Weights of a small GPT-style language model, trained from scratch on English Wikipedia.
Size: 14 layers, width 320, 5 heads of 64.
Architecture: RMSNorm before each block, rotary positions, no biases in attention or MLP, tied embeddings.
Training: a variant of Muon for these matrices, 382M tokens, 3285 steps.
MLP neurons of a small language model. Each row is named by its layer, matrix (gate and up: input weights) and neuron, and shows model dimensions 64-159. Each number is 128 + 24 x the weight over its row's rms, rounded and kept within 0 to 255. Numbers have three digits each. A neuron's up and down rows have the sign that makes its largest values positive.
A block is one neuron, or neurons of one layer that tend to fire together. After each block is what it responds to, as a language model described it from the Wikipedia text at the highest values.

L6.gate827:101127097146115149161143165089163133099109137119111121146145122151152082124062129141080110108140116135129115098146143128116115170158106157154119173117072114149116091088122115095141123167115127082146105153109159148161102130103122131095109153110111073127170132203136116114140106107116156144
L6.up827:164114136171059128103111124131130124106144122152101115137153129147131155106162139131089134135146116123107169152118112118133127094125145083143130129130174135124144134146159109133077092118103128129134143158122144143113166098135148115137103159137095095138118149086178149120131164131128145098
L6.gate1258:148134114165144151096160111128164147106136105160103120192167163151108113133103102163145139137185132157187133111157138087153098148083109094100104126166147131125126105166141121101112152134119092145127135138090150149157132136140152104151129138092091110096120106107137133126143100109111128134
L6.up1258:174134110159163166124151129086136130080129103159084136096110147136137098150100105135155084147179130144131151095162116115118118136108096083108127100225127168119114130143108100056124125098109098120132155104113152130127086169136104118161134101073096113098123120175129146111126101119094108134
Short second or middle word pieces after an odd split, especially k (O-k-yar, A-k-asha, k-inds), plus hyphens and dashes inside compounds and ranges (up-and-comer, 26–28).

L2.gate122:127100150133117112117124136095142126103126102113128126144146129143122129103089103108097136121122100119134084105146123103116131122114136108099070122140081151070129132141149133118116155138108148098076118156133178154165155110148123145107119135134135160179124132122144113133129142157116114106
L2.up122:123098158146090117130120110132125121103130120141140201130149138131099118102171107108126127089083106116109104102126141127118152125117104155111082113145135178119164123090122129123065150130132133144080156156080141151134114116194113160135137174131132157215126096120137133138145127162107112116
L2.gate130:104139104132116095125123155148147149107098154090135131140114162106106142113100134126098103098160089142137117126086132152117144174153085161138132174097114157153148075084130083145129124151133155093132167117113106100088129185108138117097122134133144154164092134121126151150109151156147143119
L2.up130:141117117130156132156139095114122097085156147108113134113115158114099116105122117143129152130134106168150161131126141172154065123090114117125136144093123095140123129136072155154106161166116165144122146112165140120089153137148120117102136131111117113101132166131118126152127138159156125097
L2.gate215:099134146149151129159118113138170143154155144141115137163104117124084115121151082167129144098147091153136119161102107170123110120119117115134169127161129208114127126108103115104119142145121107099144106120125146119142129167112075105088145127138079078097137154148126108143113099136122133143
L2.up215:128133135128107090114123182129141137130113105127113191149136151125123169115128124087098107081097139149070087072121125145156099119133129129114131160126108119108157162112143126098129131098166137159108114145123133083127112132187141139141141136137124126116123148145135107139134094173139133116
L2.gate252:146155115181111163138152133133130146148115080152139177131091171128091149122151108149124141136154128117114115133088125112138092081121075139120144137116179126110106099119187135100136195110110118128107112158119121131132114159107103127110080134078140096135130136144117146131136111146121078143
L2.up252:079073112140129134098133133147141121156122142164133156155089140111138163102069080122145146086153141148110129123147133104149090118151113137140134172096158110127148136148162137144181159146119151157096117118141108131163129133166132155141107133119096064091134142168133104146083089132193145139
L2.gate333:147118114176123134128141134151170091142115153121134124104124144131123139132099153083070127153103157114154162157099109111081116135169180105080150119106166117150141141123137106102169127115132112091076118168182177102116119135129149142159109122127128114147158147141128114136119132138106144159
L2.up333:140126096154166113131136115128126130122122144099129167092121097124117117136110100102119141104112113122089173144116102102124127161180182089090109169086134121173082126115133107080106122163122142064112148123151108168113124169139165120128100110113147109153184107114146084138150174166122124113
L2.gate488:145120107096104107138151145135135157146149145156122111088070116150153144148088140117107159140131170140137135131106151104140109160107137143142094146113122118118111130155155127162148121129101144147095102141128169140140131138092132126132143088094126149150133106145104091121152138127141136117
L2.up488:109142139131092154150144110174139097157114117116103116094088157101127131137127108129121136132171195109148109129132168073112101127119116145135105102073141116112122147147099138095115119113164122122102031130153105122127133131104140140087125121133136140100164116096123125094151118162134114133
L2.gate1121:102183138137105128118080152143143108105103095115138172140119122144130143115140136132097156132143138191121180111121106091144109145126147104143128103094164153106087129126097096112167110115147120119140156147151117116102112136131141114111136123133131153103115132129119093175124106123106163125
L2.up1121:123098106148143139076080153130154136147080121120154139122130095140160129067103162128115103095143129156097164075163131081146118127138113125150100144134119117111100136157127128140115103115160125114154139157130161118118119109100160104094151115113113073103079156153123108128120093141113120115
L2.gate1254:114109108123086151129134137132149153114124130117138117200153182106148101137109117111118190148132134103161112127137104129196106125140133117125102160137129126176140137092133157148103142163116143152117132098113116136122140144133158157136136116136142130118146118150096106121114141101114114137
L2.up1254:101105137131106148166133139141123136154141118123142117143090131086126118136127109122145149123124145111126130125118171130184116131121142114115114155125169133165148125133170111115132176154098154083096125117131122119138097153102138137109154135120170133160124132162131135125135132115135093141
The first piece of a split word, strongest on "mov" in movement, moves, movie; weaker on other openers like vot(ing) and lone "I" in tables.

L11.gate26:150143126135134137158152113141167099119152116145141112130137106085159155087125123187148118128114117136125094111204122119096115108178093118116141131119145130151102125195143142151075124096172147122125120118113136142114091145114118087180141115130127147136106173105112152136113108146131112115
L11.up26:146128136130127117178140170141117172131113094122135147127127136168090130100140142091144154111123103128111129144139127101137092156125081129140120123143109158155103172119123110114146101130143120144139166185152146159130150119089104166192141164156101087166095110130104095158143091142146123180
L11.gate706:139123108118208116110115125081117151152157100107142145113094087190156125126121044137102111118141128092137145166124134113146101134098136123107138091128104120177142205162110156127094130118131096143119150107176081114129129091122129143124142123106103082134152123143144123138130143135082100131
L11.up706:213113144125096125138110141120146116183140120124115113100121118146154140150131119110139110146162136139102133132149076101127167112149144117135120119098137147160103060143137117089123142104128120095086127133148127115145117149122123156154134130127134111144128106121104172116097159103119113131
L11.gate804:155132154131117124102129118138104129178098143128116114076142151147148102142135131143125122135108097130103142127139088113150161150107141093162145133117091092103149147125124096191082123138129144093109144109132145096138111145092142110133118173096188175149122128107159105089152128156118104151
L11.up804:140138128134128129101142143143125108164171129172130161107143140101072144144162129106124139121088107125140124141107151124119077122146146116141173135097107138172153129153150126128119127099109121122154124146146137116117117135150091120089138168119140137143117127130114163149144110146153127138
L11.gate884:140118127111152127141141163132107128145172121128173120111129102106123140121096117120109172112124136204086142123133117110140123153157121150127103134111078136147118126178122139108104117071145112134131094120128121076120125114132102077131128168109169126170125124104176125141156107121143142145
L11.up884:109107131131102132133110135161103153102143140103141159094153122115130126131138124124110121155137128114039130111118135096158145143142109161168130156113142106125140172128096092133117114084154125150094121118097128110165130131126116112108090138110117124144115133109157131152166112123113141112
Fires on markup opening a new line or field, mostly == and === section headings after a blank line, plus list dashes and table pipes; weaker on ordinal suffixes like 2nd, Fifth.

L2.gate142:095164138127137107118143134110124119149130133153096141136127174144133200141124163161110154094148153166106132133120121128134131138139131124091122128143128144145127115110167133155129171120166128131116151142110156132125156126124088102105143090172107092144136107114121140107127124141130123125
L2.up142:132146116095103143099141142054107147158149124133109142162115111183121151141106113129103131130114123093146108101102118126137153083085123152162121115120129125164109147165120102142148130146149104167100096126094145140124132139166129047116127125129117127145121134063129151123157159117154122120
L2.gate211:129134101114092103094164147105135115118143142140139126157113136114138120165108163136084226126183095124118127136134154144129151124119172071115122111124157121123123105139146129076116120113140147121112113115182118117122117143158150112113155113121146100110125135134174152152107134112114120119
L2.up211:151142162140125163143114140150161118123137130149118102125100155139122129138094100163162106141073108130125150134136109164116131121143155136132131121118120160164145114130164112129116127144172140124177121080155150103100149148162119111110171126133113087144107095141120163116159148164109124151
L2.gate592:152126113163105142154136125189124143159132134155162169103100152125154160139168107142169133133149135124122142131145102181125111100119207110133110181131151128109176118067166150147142129121120122077138117166100132133133125168098162130100121140086130136155085127140160132099146113142096135082
L2.up592:123108155119131116150152104135069111127166126133137108121078101127069103132116138127123141125093059144098148155123162116139128134117121124114139129140130131169199138162139140109116153123146158121135140148113158051112103130134169168123139174141099161164170111170139094098117116129167135145
L2.gate633:110130138111127133114134133152118053165115136107097090164153147115145150109124119144091158136128171141137115138127140114116152114106159131111106136162119127115153159119117165092126120156137168127119117121116149145116099123173145131119133085181137147131126171150132133174131109148105149124
L2.up633:125155106117139134125129118128113146146148132163110102152129102127140112096088166134127138169123128124133150148108125107138092143122131112171214113118137066125123138102153080144158098128085083127114108179102137096116132135127140140108098145144105124081097110146121129147131134141138123137
L2.gate697:133141165172110142181152139179089128160146130133128156144105113105126147112072127157096093140133123131156158100155180095148127146110166080137117118115102117105106113141108137114111135092157125123112128102094115116143116145137106118106106121167095100137118143123133112120149158108133086092
L2.up697:108150134152065151157123107107111162171151142109102154152117100124117125137109127141125107159165123092168163125148115101089156142125150156133132089095127123108142126178098142065139129103126174133143140123094111106159137138127140083126147081157110125100124160115156173152170136139121129082
L2.gate762:162114112139153131128110143125126123142097115124145151144143085126122154123159119171122137153176162143133133138139112108125148133154120174088157135125129103098129107184117113113162120131141128124146122167118145064157147128103117113102135147119118145116148095135140139125116168136110128168
L2.up762:141150127113157141129119135127125151127085102171092120141147097102145142119142125179155069134127102149157095122140095089123167104142140118152139146159172114178153132175114149118110099135118136151086147129145188105112151102127141152139135137174144123116140163140129100117211115167154150136
L2.gate915:142145128102084126138126139136133131136112139133094115122126120087159109187081068109095130123138096110155102137123120093146165159196172117123105130099121147121115169116172118156136131102130128183114083121128095089136112132143161130128135174110132136111136139155129149108120089110153159147
L2.up915:146118131107134091169107123158126123137114150201160084124133138156102136096110102154125147127133163113145122159130125093148127069096147128130124134153136135181081095123123108092162121099108123130128104160144150142133127133162120111115115118124145097144102125149088136151134152123144129098
L2.gate1224:116191178150127086161167121151156154138117139141138106150126095066121162128121109115152157154124130122157120076139150121142167158134139089147174125117131086139178171130165146151104164146157105071114101110145171120123120134137129119156130122154075170141143137091107139137124139114137136123
L2.up1224:111170161144115085140142124182143165157149177130136133119125104120158175102130098141182099118195122099176130128127147121103157129148127139143163109126115103142183158149129086144125142152158120111120096092134158081118159152152137148115160119122077173131111147126152141108096118123142152182
Mainly the word Time opening infobox or table labels (Time zone, Time Period, Time of possession), plus other header starts and while/time.

L11.gate80:111133121138079138139168152103196092159143137140107135131174156107122122142097148169117072074148100138123148143153132157129098150125117143139126135091129132109103123112097096115132131084150086096123150125160171109119144108135149115135136127108146136086112126174179148120077167125139126115
L11.up80:162133066121137091106152143126132119090111193145117170129142092127172134121102135149165126172132161125118124118143173161121130115099087172092135141157104082123112097094103133131104125184123107114100137129169135138129130172161087125110116109146130085153143111136137168126121132133147069152
L11.gate773:082138135127151101111130175111128147136122150126121126100153145119118131149144097132129122128162193163086116124155130127139108154106105113138137162095139113116120118148126112122139139147109108104101118110106141099126094093117149108124140147161115116138142142157129125115142162124086093187
L11.up773:113141093108151122136116151161081095124134143142102159145089147146102145144083158185109106153128146133101115091117098110116118105121123131155128114151102145148142139143126086127124117088115118102146080119137143137098134115120150128127153121125086114170140092141091101138126137101083114145
L11.gate843:126149101142173129138106146068125136162152156132120082216114122155110145154101157108100167114141118114114085162148123116154143156106123114141106118117117087124118149117166126089122080113110139128110140128144154125114143111143113094126144120119120133121143126135101129121133162132125115120
L11.up843:141141109104126128103136116096145106123121114127157156153157089113084116130146142155140086138154126136150161113133091104140143127143135122172084128133100136146148123140136132092142142127100102098085149099117067107137114129138138138086133129106149133176117134116122131127125159113136157131
L11.gate933:141131111118176130159108093110121108104116133123134134116167115096113120140118179114119140141133137190135151132126098124137128103130155144114125116122136111129143115137109128195101108142103145134087114138100137119107100150134099144185151140137153103120123137147121073139126144142125168116
L11.up933:133150056131115162127122140153128115138120170131116099096135115136074108164136164120117153106135194125170108102159146123102113102130108131126128150155135151155130142150153129114141100130120165086099145114106148098104128153139133122127122124141168095113182098134124142122082140153163125172
First sub-word piece of a word to be completed, mostly a capital I opening a word or title (It's, If, Iconic), also L, P, sp.

L6.gate305:138148100174119122151120147122129129149143123151141163149162075145099149121093073137124127167144116129122136177071140150111084151153149132100131113124171143127127088121119121090157150102110151112153088093115172127121147153122119059087116143124144137163116158117139118129122122147108140140
L6.up305:142098145125180125147109176122140105155140164127092082111152127132105136128119165129122074148160077099085121136162127128124093166114105158116138137132136140130144087125118118196147116138088136128111084137150154102153119163095124100137134079141153174086124153121143116130148164137164123151
L6.gate897:139138121122134158189145163150096123120163147123098121148114114133118139111165113163151114125118052149134110120121148136132134162158116131113125117125160141118148128139121125147142109103120156130159161112113113102132097155129106155075119157126124118126114157148136124137139155127143128127
L6.up897:124077141111161137139134148123128101111139096163131142092041136086112111155174130143171113131164143091137178120093142120108116137140095120117083094126149127158117129130085118167178128124132132153126125137167129148099127115116147106121132171123117142121107144149138136136154130123146154109
Words that open time or circumstance clauses, mostly while, whilst, when, after, as, before, during, and time in "this time", in biographical narrative.